config.toml
hidden_act = "swiglu"
norm = "rmsnorm"
attn_scale = 0.0884
init = "orth"
init_std_qkv = 0.016
init_std_o = 0.0
lr_head = 0.00275
max_grad_norm = 2.0
schedule = "cos"
doc_mask = true
MLP neurons of a small language model. Each row is named by its layer, matrix (gate and up: input weights; down: output weights) and neuron, and shows model dimensions 0-63. Each number is 50 + 10 x the weight over its row's rms, rounded and kept within 0 to 99. A neuron's up and down rows have the sign that makes its largest values positive.
A block is one neuron, or neurons of one layer that tend to fire together. After each block is what it responds to, as a language model described it from the Wikipedia text at the highest values.

L3.gate297:62 51 55 47 34 35 46 52 52 57 48 43 47 37 48 58 45 52 60 39 49 53 66 51 50 31 26 37 46 61 44 52 46 51 43 45 55 38 50 63 65 52 48 49 49 50 47 47 34 42 57 43 52 58 42 62 50 66 57 67 57 54 54 34
L3.up297:61 32 68 39 53 21 54 60 55 49 55 42 62 39 66 40 52 48 51 43 44 41 51 60 43 56 38 48 48 43 49 45 41 53 28 51 57 65 55 52 60 53 53 58 61 62 60 55 54 60 38 51 61 70 49 39 59 56 58 55 50 39 48 62
L3.down297:59 38 54 39 48 42 52 50 69 51 62 48 52 49 50 53 60 46 53 49 52 47 59 51 40 54 32 62 59 47 34 51 46 51 33 53 56 44 48 60 39 44 45 44 52 70 47 64 54 63 35 53 69 56 49 57 47 56 49 53 49 53 46 56
L3.gate364:50 40 65 57 42 36 59 56 53 53 39 42 34 64 50 51 50 50 49 27 44 53 73 58 43 48 36 35 46 49 50 43 52 57 50 36 47 52 44 49 47 39 55 52 56 52 66 51 49 45 33 59 48 57 38 61 38 65 62 34 49 30 48 51
L3.up364:27 45 54 54 49 49 41 48 61 47 67 44 51 53 49 43 47 58 63 52 46 64 57 47 57 49 65 70 54 48 60 66 57 75 62 48 42 58 24 51 45 57 62 56 49 50 65 60 52 50 59 46 57 62 47 16 58 47 54 50 45 48 50 49
L3.down364:54 47 47 72 50 56 46 51 58 46 57 45 59 49 54 42 52 56 67 48 40 53 46 39 51 50 50 66 56 67 62 62 52 62 64 45 34 41 27 54 45 56 62 48 50 49 51 51 39 46 60 49 61 55 55 35 38 60 59 49 39 52 51 49
L3.gate523:65 40 61 47 33 43 58 45 25 41 62 18 51 45 42 47 59 62 53 48 36 50 61 48 46 40 44 56 58 50 58 63 48 49 40 71 47 57 49 48 58 46 54 50 35 46 34 47 53 53 55 59 48 57 54 61 66 49 43 53 72 64 48 56
L3.up523:58 46 33 37 37 41 47 53 60 54 34 54 49 42 63 44 46 30 42 54 57 64 44 43 54 48 35 63 33 45 69 51 49 59 40 55 56 64 54 43 60 48 54 57 57 45 55 40 48 53 61 81 36 46 40 59 29 46 38 54 29 41 47 36
L3.down523:44 59 42 42 50 37 54 52 65 42 50 78 52 36 43 66 58 37 47 40 49 65 55 38 38 40 37 68 40 42 47 44 45 43 53 49 49 77 66 52 63 45 48 57 59 60 49 30 33 48 71 66 23 50 53 54 57 42 41 56 46 43 43 43
L3.gate814:45 52 60 41 56 57 72 52 42 54 45 49 54 48 47 48 32 50 41 47 55 52 37 50 32 46 44 44 37 66 58 40 26 63 55 57 41 48 53 63 35 50 48 50 42 57 45 44 51 51 53 63 46 54 43 64 62 67 61 49 63 38 69 46
L3.up814:55 64 46 48 54 44 78 57 28 55 54 39 40 36 50 44 47 33 51 40 43 48 46 48 37 55 47 53 37 41 57 46 49 56 60 47 50 39 32 53 57 44 45 45 41 73 41 56 50 40 47 50 41 67 36 69 51 62 65 57 59 40 44 37
L3.down814:54 34 61 59 50 53 58 50 45 53 49 45 67 50 55 61 61 47 50 42 53 50 32 63 37 63 35 47 48 48 62 49 49 61 28 60 64 48 33 52 40 60 50 37 47 64 66 36 50 60 46 57 47 43 50 68 54 68 46 65 45 57 28 43
Tokens inside Wikipedia infoboxes and stat tables, mainly the slash in footballer career lines (Team / Apps / Gls) and coordinates, plus field labels like chronology, Albums, name.

L2.gate17:59 46 30 28 56 61 30 69 67 37 46 58 49 47 57 52 29 77 55 53 42 61 34 36 37 39 76 66 66 55 53 39 46 54 49 41 59 63 47 51 48 58 55 55 62 45 56 57 62 55 61 36 64 56 44 50 40 35 39 55 56 54 45 42
L2.up17:52 65 45 39 44 59 45 51 38 42 68 62 52 53 45 58 60 43 52 53 56 45 53 47 45 52 66 72 38 52 48 64 48 48 47 49 53 57 49 47 53 55 44 59 64 66 59 45 58 36 46 52 54 65 56 40 52 34 44 52 44 75 54 59
L2.down17:45 66 51 56 45 48 67 47 35 64 66 62 47 56 49 42 70 28 38 63 55 35 53 59 52 64 46 38 45 64 45 71 52 52 45 56 36 41 48 55 47 42 45 40 42 58 60 37 48 49 52 67 49 58 50 46 49 43 45 51 48 65 56 55
L2.gate880:36 64 51 47 45 53 56 57 47 51 53 47 33 64 45 49 64 49 55 45 43 34 54 46 50 61 48 38 63 51 46 45 66 51 45 45 53 48 28 47 43 29 49 59 55 54 42 56 55 31 47 43 42 52 56 64 64 76 49 35 51 51 37 46
L2.up880:39 53 48 44 54 67 33 43 42 42 43 38 43 50 50 54 33 61 49 59 52 41 61 35 46 68 47 35 62 33 42 38 48 52 27 54 42 60 44 55 65 56 47 54 64 45 57 68 42 45 34 45 45 65 77 63 54 46 61 45 65 62 49 45
L2.down880:46 42 61 54 64 64 43 48 37 42 46 35 66 55 50 54 40 61 40 71 52 46 54 48 38 57 43 42 69 61 39 52 46 42 35 70 49 48 51 64 58 71 50 56 45 37 53 54 63 42 51 50 49 66 54 57 54 41 47 50 63 50 61 53
L2.gate960:47 55 49 56 57 38 59 44 53 61 65 62 50 27 44 40 53 48 43 48 49 47 51 44 49 77 57 41 68 51 34 46 65 49 64 47 44 69 60 66 47 57 57 53 39 45 52 44 65 40 42 50 42 46 59 39 39 40 22 29 58 54 57 55
L2.up960:55 50 65 53 54 59 66 43 47 58 45 44 60 45 56 66 64 46 58 43 54 41 43 42 40 66 44 54 61 55 52 34 38 36 48 52 44 49 49 62 57 47 65 50 36 44 48 50 52 46 33 44 29 48 64 46 42 47 37 27 39 53 46 52
L2.down960:58 55 50 47 40 32 43 45 63 61 44 58 49 55 45 41 38 64 60 68 42 57 62 58 76 44 48 51 38 39 46 49 63 57 40 39 60 42 38 37 48 53 31 55 50 52 57 54 47 56 52 49 69 66 31 62 61 55 69 59 65 57 59 47
L2.gate987:43 53 44 34 71 41 59 41 51 56 46 67 49 41 43 53 33 65 57 61 54 40 44 45 53 56 37 30 64 50 53 38 61 50 39 50 53 41 66 57 71 35 48 51 52 62 49 50 53 61 44 59 38 44 28 57 61 70 63 37 55 44 54 67
L2.up987:51 54 37 50 48 63 41 34 56 39 53 55 22 51 48 66 44 41 50 48 58 29 43 39 57 53 51 51 47 60 32 62 59 70 42 57 56 69 17 53 53 52 50 55 59 54 67 48 58 56 51 61 42 59 47 47 59 50 60 50 73 64 54 47
L2.down987:59 41 49 70 47 78 47 41 51 38 51 40 42 54 47 47 68 35 34 62 61 33 29 32 54 47 67 27 55 51 44 53 39 63 50 36 40 53 32 55 55 56 50 71 54 50 59 55 62 56 52 52 57 67 55 54 68 55 61 60 65 57 40 50
Nationality or ethnic adjectives (Argentine, Chinese, Jewish, Indonesian) modifying a following noun such as league, poetry, or temples; weaker on other mid-phrase modifiers and word pieces.

L5.gate277:36 50 44 60 57 51 37 52 56 50 23 53 42 57 41 51 59 45 55 49 42 61 59 54 38 56 51 46 56 40 29 46 55 48 45 32 45 45 67 28 35 38 53 53 59 58 34 66 57 37 52 72 43 56 42 49 60 64 35 58 52 58 39 55
L5.up277:33 52 65 44 65 56 69 42 51 59 49 60 70 57 50 32 77 66 58 56 41 61 48 56 34 36 37 57 42 33 36 43 46 63 58 37 58 48 36 52 38 30 35 41 31 43 45 59 52 51 50 39 45 47 63 51 38 66 47 43 41 51 40 42
L5.down277:52 61 56 56 58 57 44 49 69 57 60 36 37 68 39 58 56 55 46 50 44 46 53 39 39 45 42 57 62 59 41 54 37 53 53 38 61 46 41 49 61 54 43 50 44 45 43 50 50 49 48 48 58 37 52 56 48 33 46 52 52 38 54 56
The word round after ordinals or stage words in sports and draft texts (fifth round, first qualifying round), plus weaker, scattered phrase-final nouns and names (year, Paul).

L5.gate168:60 40 52 59 37 34 45 51 59 46 57 41 50 34 50 63 51 57 45 68 43 38 42 46 65 55 41 51 44 45 51 58 42 60 28 61 33 49 53 43 50 55 34 43 47 49 77 45 62 35 50 57 44 60 36 50 48 52 49 48 49 37 40 60
L5.up168:45 38 42 51 52 44 38 40 50 55 34 51 38 41 54 51 13 49 49 40 43 53 58 40 52 60 54 58 50 32 53 47 28 59 62 47 52 51 59 62 51 62 54 76 47 50 48 60 49 47 43 52 66 45 52 28 38 60 50 67 44 54 52 55
L5.down168:42 47 42 46 45 54 43 54 58 43 56 58 41 50 54 43 70 54 49 44 50 33 52 65 41 37 46 52 65 57 53 41 62 56 46 32 54 46 53 51 67 57 45 62 34 49 36 35 45 32 43 54 54 59 44 54 37 70 33 43 38 42 50 45
Scattered content tokens with no clear shared feature, such as nationality adjectives in list entries (Italian, Brazilian), word fragments (prol, pap), and nouns like injury or industry.

L3.gate522:52 53 64 40 45 62 36 58 57 51 47 57 55 58 65 26 51 47 49 48 42 41 56 55 68 53 58 60 66 66 48 43 67 49 44 48 41 60 51 44 41 57 49 43 51 53 31 58 43 70 52 44 61 41 53 46 37 57 59 51 48 45 53 64
L3.up522:51 66 48 43 35 48 52 42 58 54 55 42 68 49 29 55 66 64 40 52 52 47 49 57 60 50 51 52 69 63 64 57 53 63 35 55 41 43 53 48 45 41 42 62 40 67 41 52 42 44 36 52 50 53 57 63 42 59 49 33 54 49 31 56
L3.down522:61 58 49 45 59 64 51 65 55 44 44 43 58 56 31 46 75 49 46 43 35 28 39 44 47 47 57 54 37 48 53 27 58 37 42 49 37 51 49 40 31 36 40 38 74 38 52 59 44 56 42 40 71 44 53 54 43 56 52 55 50 49 67 59
L3.gate702:43 60 45 37 27 58 67 37 63 56 37 43 70 35 35 53 62 59 64 34 52 43 62 52 52 52 41 53 57 53 47 56 53 59 52 37 55 60 61 37 63 53 45 49 47 69 59 31 55 45 48 61 45 59 50 67 52 46 51 31 63 47 50 63
L3.up702:42 60 54 37 33 69 61 39 45 54 35 61 76 34 36 47 55 54 69 51 61 32 59 62 40 45 30 42 59 54 66 34 44 55 52 27 40 65 61 40 48 61 53 55 40 56 50 42 69 46 43 66 59 50 56 59 51 44 58 31 47 41 48 54
L3.down702:54 55 50 56 48 53 53 70 60 50 38 65 42 36 58 26 59 55 58 34 55 26 50 38 36 47 29 46 53 46 47 29 62 43 55 44 54 53 55 51 30 69 57 56 42 55 60 69 59 49 47 47 67 37 48 57 42 50 35 46 47 41 60 43
L3.gate762:50 51 70 42 39 56 60 65 58 59 50 34 42 51 40 45 40 42 42 45 56 25 52 60 51 59 52 39 48 53 58 45 45 36 44 48 43 54 59 43 56 44 61 65 60 71 48 52 52 60 47 44 59 38 43 65 58 51 44 57 43 44 43 39
L3.up762:42 46 44 53 29 59 51 45 45 55 49 44 53 64 38 54 54 50 50 48 38 51 40 49 53 40 54 57 38 55 40 36 57 36 30 48 50 52 37 40 49 54 52 49 59 68 58 49 45 45 38 57 61 45 44 58 37 37 66 35 52 66 28 57
L3.down762:33 50 57 45 45 38 35 47 29 32 59 48 53 53 57 50 34 37 52 52 42 42 50 51 56 57 52 51 47 51 43 46 49 39 48 33 47 53 46 44 56 42 46 50 50 47 44 62 52 42 45 44 59 47 29 62 34 76 68 59 38 53 60 46
L3.gate904:69 45 66 55 51 44 63 46 65 45 43 35 42 51 50 58 67 54 43 39 37 42 62 67 55 36 40 61 58 58 61 56 37 45 52 50 43 51 51 34 55 32 46 54 53 51 46 34 42 34 43 47 35 36 54 65 54 69 69 52 58 64 41 42
L3.up904:46 56 46 43 59 58 55 54 60 40 49 61 54 54 42 32 44 54 56 42 27 51 30 48 65 52 45 60 41 50 49 50 59 56 62 44 39 63 56 63 53 62 47 55 51 52 61 54 54 56 67 49 48 41 46 57 57 43 66 58 62 45 57 55
L3.down904:54 56 63 52 43 28 58 42 64 66 53 58 50 62 39 45 47 52 45 31 40 42 43 51 55 47 40 47 48 72 65 38 53 55 74 42 50 48 60 60 54 43 51 65 42 39 60 57 54 37 49 39 61 36 47 47 32 53 53 49 39 50 52 48
Words naming a stage or tier in sports competitions, often in results tables, such as qualifying round, semi-final, Group stage, Total, Division.

L2.gate233:35 53 67 70 71 58 46 74 53 35 50 49 58 62 47 34 68 64 61 50 40 47 46 53 70 57 56 51 45 65 40 34 57 57 49 32 44 70 45 62 57 50 51 66 57 49 60 45 59 68 33 45 53 44 41 63 37 30 45 62 49 56 48 53
L2.up233:45 35 42 61 50 60 50 45 47 48 49 43 60 55 47 38 58 47 55 56 33 41 49 23 55 36 56 47 54 56 60 32 51 31 63 43 74 55 35 46 55 46 43 55 48 66 49 48 42 55 43 21 54 41 47 53 61 37 55 44 71 63 48 73
L2.down233:53 51 62 80 62 65 44 57 51 59 49 27 46 58 35 50 41 43 43 32 31 39 40 30 55 41 49 58 51 55 45 31 62 39 67 42 73 48 42 55 47 50 38 53 59 49 58 50 36 54 38 29 62 47 37 57 40 43 45 59 58 61 59 65
L2.gate452:56 33 60 40 49 72 65 52 66 54 50 44 59 59 40 54 72 47 69 49 51 45 57 44 59 48 67 44 61 59 45 42 35 56 51 30 53 48 41 47 52 45 49 35 54 54 51 44 39 67 52 48 66 38 32 71 24 42 49 38 53 51 62 67
L2.up452:43 48 45 46 37 59 49 55 69 46 46 61 59 47 30 50 68 51 72 32 41 50 46 46 49 56 61 51 64 57 48 33 46 53 64 33 42 51 36 44 42 58 50 38 64 67 45 44 45 60 40 51 50 48 32 58 31 27 36 35 67 66 54 61
L2.down452:46 50 54 54 49 66 52 57 64 59 44 55 53 44 35 47 62 45 59 40 43 37 41 49 52 52 48 52 60 58 59 33 38 57 63 46 41 38 35 45 54 55 51 40 72 55 52 40 53 54 36 42 67 36 57 58 19 53 41 47 57 55 63 59
L2.gate608:32 47 50 57 49 66 43 50 65 43 53 60 47 53 50 43 77 46 62 52 53 64 48 41 44 69 45 43 53 59 41 65 46 54 33 61 51 50 47 58 61 55 57 56 46 57 57 54 64 42 42 47 43 35 49 44 51 42 59 14 56 53 55 71
L2.up608:61 51 77 50 32 42 37 63 41 59 44 46 63 65 43 48 40 55 27 60 70 59 34 40 48 37 51 41 41 48 56 57 41 49 56 37 45 34 41 62 64 60 51 40 38 55 53 56 44 58 56 65 67 45 34 55 58 38 55 40 54 49 42 38
L2.down608:44 52 49 58 38 46 47 54 56 53 51 49 58 57 44 55 60 54 49 39 53 41 56 49 73 55 32 45 58 71 44 57 51 38 51 58 45 33 64 37 63 48 40 29 47 64 55 36 44 32 53 41 60 47 43 58 45 60 45 42 72 60 70 70
L2.gate924:56 45 62 59 48 49 49 59 54 36 43 61 48 84 52 47 53 54 57 52 35 60 51 73 68 58 52 54 49 69 33 48 60 41 27 30 45 50 32 65 52 54 41 61 58 40 60 53 49 63 30 32 44 32 46 56 47 45 41 43 39 53 48 64
L2.up924:53 50 42 54 46 83 32 30 48 44 39 61 52 67 41 43 54 64 55 57 35 50 46 41 49 50 53 37 60 50 41 47 51 49 53 58 56 46 31 43 29 47 59 48 63 55 50 44 55 69 44 20 49 30 53 49 42 33 68 52 76 65 48 68
L2.down924:56 58 68 66 48 71 47 40 53 40 35 58 48 56 34 44 46 56 40 34 28 54 49 56 63 40 41 52 59 68 47 37 59 44 57 54 58 53 28 52 46 37 53 46 55 53 47 43 44 50 53 19 49 22 43 55 37 45 46 63 65 67 59 79
Nouns naming a subdivision or rank, often before a letter or number label in sports tables and headings, e.g. Group A, Class B, Round, Division.

L2.gate559:71 47 65 62 65 43 60 54 48 49 43 43 32 57 53 46 50 41 55 36 36 45 68 65 44 44 29 42 29 64 53 45 46 45 40 56 45 36 62 52 39 42 57 47 49 28 64 58 40 59 57 62 53 54 34 50 46 60 43 41 55 38 45 39
L2.up559:64 37 62 52 38 62 54 54 55 49 48 62 67 47 36 52 45 45 45 52 43 60 49 38 49 38 53 56 47 56 42 51 66 59 57 48 52 38 35 18 54 47 49 64 68 43 50 60 68 55 56 36 55 65 38 42 56 55 50 52 45 56 47 41
L2.down559:55 28 73 63 47 58 55 55 52 34 43 60 60 53 52 46 44 41 46 41 49 52 36 35 45 35 40 47 49 51 45 59 53 48 58 47 53 29 46 26 44 53 54 58 63 51 46 57 58 51 56 41 55 54 37 48 54 63 42 64 43 56 54 35
L2.gate632:57 41 47 55 61 29 61 30 50 57 57 49 64 44 69 35 36 52 41 41 40 61 77 56 61 48 32 46 47 44 49 45 48 63 50 40 43 60 44 50 42 55 61 53 53 63 61 31 60 63 65 66 52 53 45 39 36 56 52 37 40 57 55 52
L2.up632:67 57 77 50 57 60 65 51 48 47 54 42 50 46 53 37 49 49 41 41 47 51 45 50 62 42 43 56 62 48 57 68 36 61 49 71 49 54 72 65 40 48 71 55 61 43 52 56 47 47 37 44 32 53 40 64 54 54 40 71 52 47 44 42
L2.down632:40 44 39 36 56 41 33 52 52 46 53 55 38 46 59 61 65 54 64 48 47 47 51 32 40 41 44 67 58 69 63 59 37 48 61 46 53 45 60 52 54 42 48 24 46 47 56 47 55 37 49 55 65 46 27 64 54 48 64 52 62 40 66 30
L2.gate652:58 41 57 71 62 31 59 56 52 43 37 58 45 51 46 57 52 49 49 50 54 68 54 59 52 69 35 30 34 55 42 58 54 68 49 49 36 42 54 47 53 50 52 32 36 56 47 52 53 59 63 53 30 57 32 73 41 53 41 60 47 49 52 46
L2.up652:41 56 43 45 54 36 50 54 81 50 54 63 51 54 56 44 39 39 45 50 37 60 59 63 45 49 57 63 34 46 44 58 61 57 50 30 27 59 59 55 61 50 43 60 72 42 71 65 46 50 37 59 33 54 46 54 38 47 56 44 39 44 39 38
L2.down652:36 68 43 37 62 44 49 67 50 46 58 60 48 31 54 64 64 42 36 50 47 57 57 55 50 74 69 62 45 26 63 66 53 49 35 52 25 49 57 58 61 55 52 53 62 46 57 53 53 42 40 61 40 46 55 54 49 38 60 41 42 41 46 41
L2.gate984:47 41 50 71 49 39 57 63 51 36 55 57 38 59 40 53 41 44 49 50 38 41 60 40 63 61 39 41 41 53 44 60 53 50 53 43 26 54 42 49 54 59 66 53 52 50 51 59 49 63 63 66 45 48 38 55 48 53 42 56 39 40 43 51
L2.up984:61 46 55 77 41 41 60 35 53 60 45 35 40 59 52 50 38 37 59 51 56 67 47 41 45 39 46 44 50 48 44 62 43 50 63 53 53 44 51 58 52 64 40 56 53 31 53 57 63 53 57 42 43 65 51 61 34 48 40 54 53 38 46 34
L2.down984:62 50 56 63 47 58 56 50 46 48 52 39 45 54 55 54 46 50 62 41 57 53 52 36 45 52 54 49 51 36 50 61 58 63 57 39 56 36 47 50 59 60 46 49 51 37 33 50 72 56 60 59 58 44 45 64 41 48 44 61 62 43 60 45
Separator and label tokens in Wikipedia infobox lists, such as line-start hyphens, slashes in football apps/goals stats, units and headings like Career; weaker on scattered prose nouns.

L5.gate721:55 50 50 67 52 48 48 55 60 40 43 51 57 57 67 53 50 49 47 58 45 25 49 62 64 59 43 51 45 49 52 58 43 38 47 53 49 87 49 46 41 44 55 57 50 43 63 48 46 44 43 49 41 39 48 49 44 54 75 45 63 33 48 59
L5.up721:64 46 69 44 49 39 64 46 31 51 33 55 55 65 38 51 37 49 51 57 43 45 54 54 50 58 42 37 50 46 54 47 41 40 47 44 59 49 43 55 60 52 59 61 61 44 64 49 50 46 51 55 41 51 65 32 47 41 59 55 57 62 58 52
L5.down721:63 42 70 52 51 58 54 31 51 49 51 44 40 42 51 45 35 50 64 59 49 57 58 48 68 49 75 47 56 74 31 48 39 71 48 29 35 36 48 37 54 64 64 47 60 17 56 59 47 54 50 47 37 54 56 56 52 51 43 51 33 62 53 45
Mid-word pieces that start or continue a split word or name (tr-ading, depos-ited, Mac-Kennal, repl-ay), plus the prepositions over and under.

L3.gate92:66 49 57 43 50 41 45 51 70 46 51 43 58 34 45 59 48 52 47 59 43 36 80 41 46 49 55 32 50 48 49 50 39 56 50 36 47 58 55 50 37 50 61 51 50 44 50 36 56 65 53 63 28 61 71 64 46 43 54 62 62 42 25 28
L3.up92:45 48 52 56 50 37 42 57 46 49 37 83 36 43 69 51 40 56 44 41 64 44 49 56 60 60 50 55 46 47 57 59 38 60 63 48 35 56 47 64 45 49 54 47 56 54 58 46 59 45 56 59 77 56 31 46 37 59 44 47 51 65 63 44
L3.down92:46 59 41 49 51 45 61 54 60 57 57 34 52 47 41 40 34 42 38 37 43 43 51 49 59 49 43 38 52 49 55 59 52 55 58 38 76 64 55 55 49 56 73 31 36 51 41 30 40 47 55 50 40 38 62 40 50 48 38 53 49 61 33 30
L3.gate823:51 59 57 46 62 59 41 44 42 34 56 64 51 55 41 37 41 51 75 55 62 26 55 52 44 42 48 43 53 50 35 56 62 42 44 50 45 50 42 73 54 55 57 42 55 55 54 28 45 47 50 59 58 45 47 69 38 52 79 55 34 47 63 45
L3.up823:46 52 57 50 68 63 45 42 50 51 47 51 62 50 54 44 37 45 71 62 72 39 40 50 53 55 38 42 50 60 36 44 55 41 35 39 34 44 62 57 51 56 56 36 64 46 56 35 35 60 48 75 59 35 47 71 44 49 53 62 35 48 67 34
L3.down823:60 59 80 47 60 59 55 48 63 45 45 42 49 49 44 53 59 37 50 52 45 45 40 50 45 55 45 37 59 48 40 52 58 44 54 48 44 48 57 58 49 47 39 28 61 56 54 49 26 51 47 42 47 49 57 62 44 52 42 52 41 58 61 44
L3.gate828:51 52 62 45 57 46 39 59 79 49 47 46 45 39 47 46 51 54 49 52 59 47 52 45 52 54 53 47 55 39 69 73 41 52 43 34 52 61 42 41 30 57 45 66 54 42 47 47 50 57 51 58 50 53 30 45 31 63 45 55 60 55 40 35
L3.up828:49 58 58 58 50 59 30 63 46 45 47 55 53 37 43 55 28 54 57 51 55 45 51 53 47 47 54 45 58 62 76 71 36 42 46 13 45 59 42 35 42 49 28 59 55 41 53 58 48 43 49 57 52 56 30 47 46 48 44 59 53 45 58 48
L3.down828:43 48 52 49 57 62 53 39 41 37 54 46 43 49 39 39 44 54 46 49 44 38 64 39 41 46 57 30 40 61 30 69 46 40 31 31 68 40 35 60 56 58 53 54 39 53 56 44 55 45 51 43 47 48 72 47 46 60 50 42 28 49 59 48
L3.gate834:56 50 53 51 49 50 36 42 67 53 43 55 43 54 55 62 51 59 60 55 57 41 47 33 55 42 61 49 53 52 50 39 53 61 41 58 42 40 57 50 32 51 53 51 52 22 51 53 53 45 52 54 59 48 41 55 47 39 42 33 44 43 60 56
L3.up834:44 56 39 59 63 56 52 65 47 57 43 48 45 49 44 48 34 57 53 55 60 36 63 39 51 51 47 55 52 49 49 63 62 45 56 51 44 30 39 70 49 33 79 58 52 46 56 27 54 46 35 43 37 52 50 42 49 58 55 64 42 38 50 50
L3.down834:40 53 29 40 51 65 46 51 47 42 47 50 42 47 53 30 33 49 43 53 48 42 64 54 38 35 49 38 42 32 52 54 43 51 47 49 67 45 48 56 45 62 65 51 47 56 51 26 47 41 46 54 44 37 66 43 40 76 59 58 41 64 47 53
Mid-word pieces of uncommon proper names such as Nick-aj-ack, El-ko and Gal-á-pagos, plus nationality or language adjectives like Russian, German and Hindi.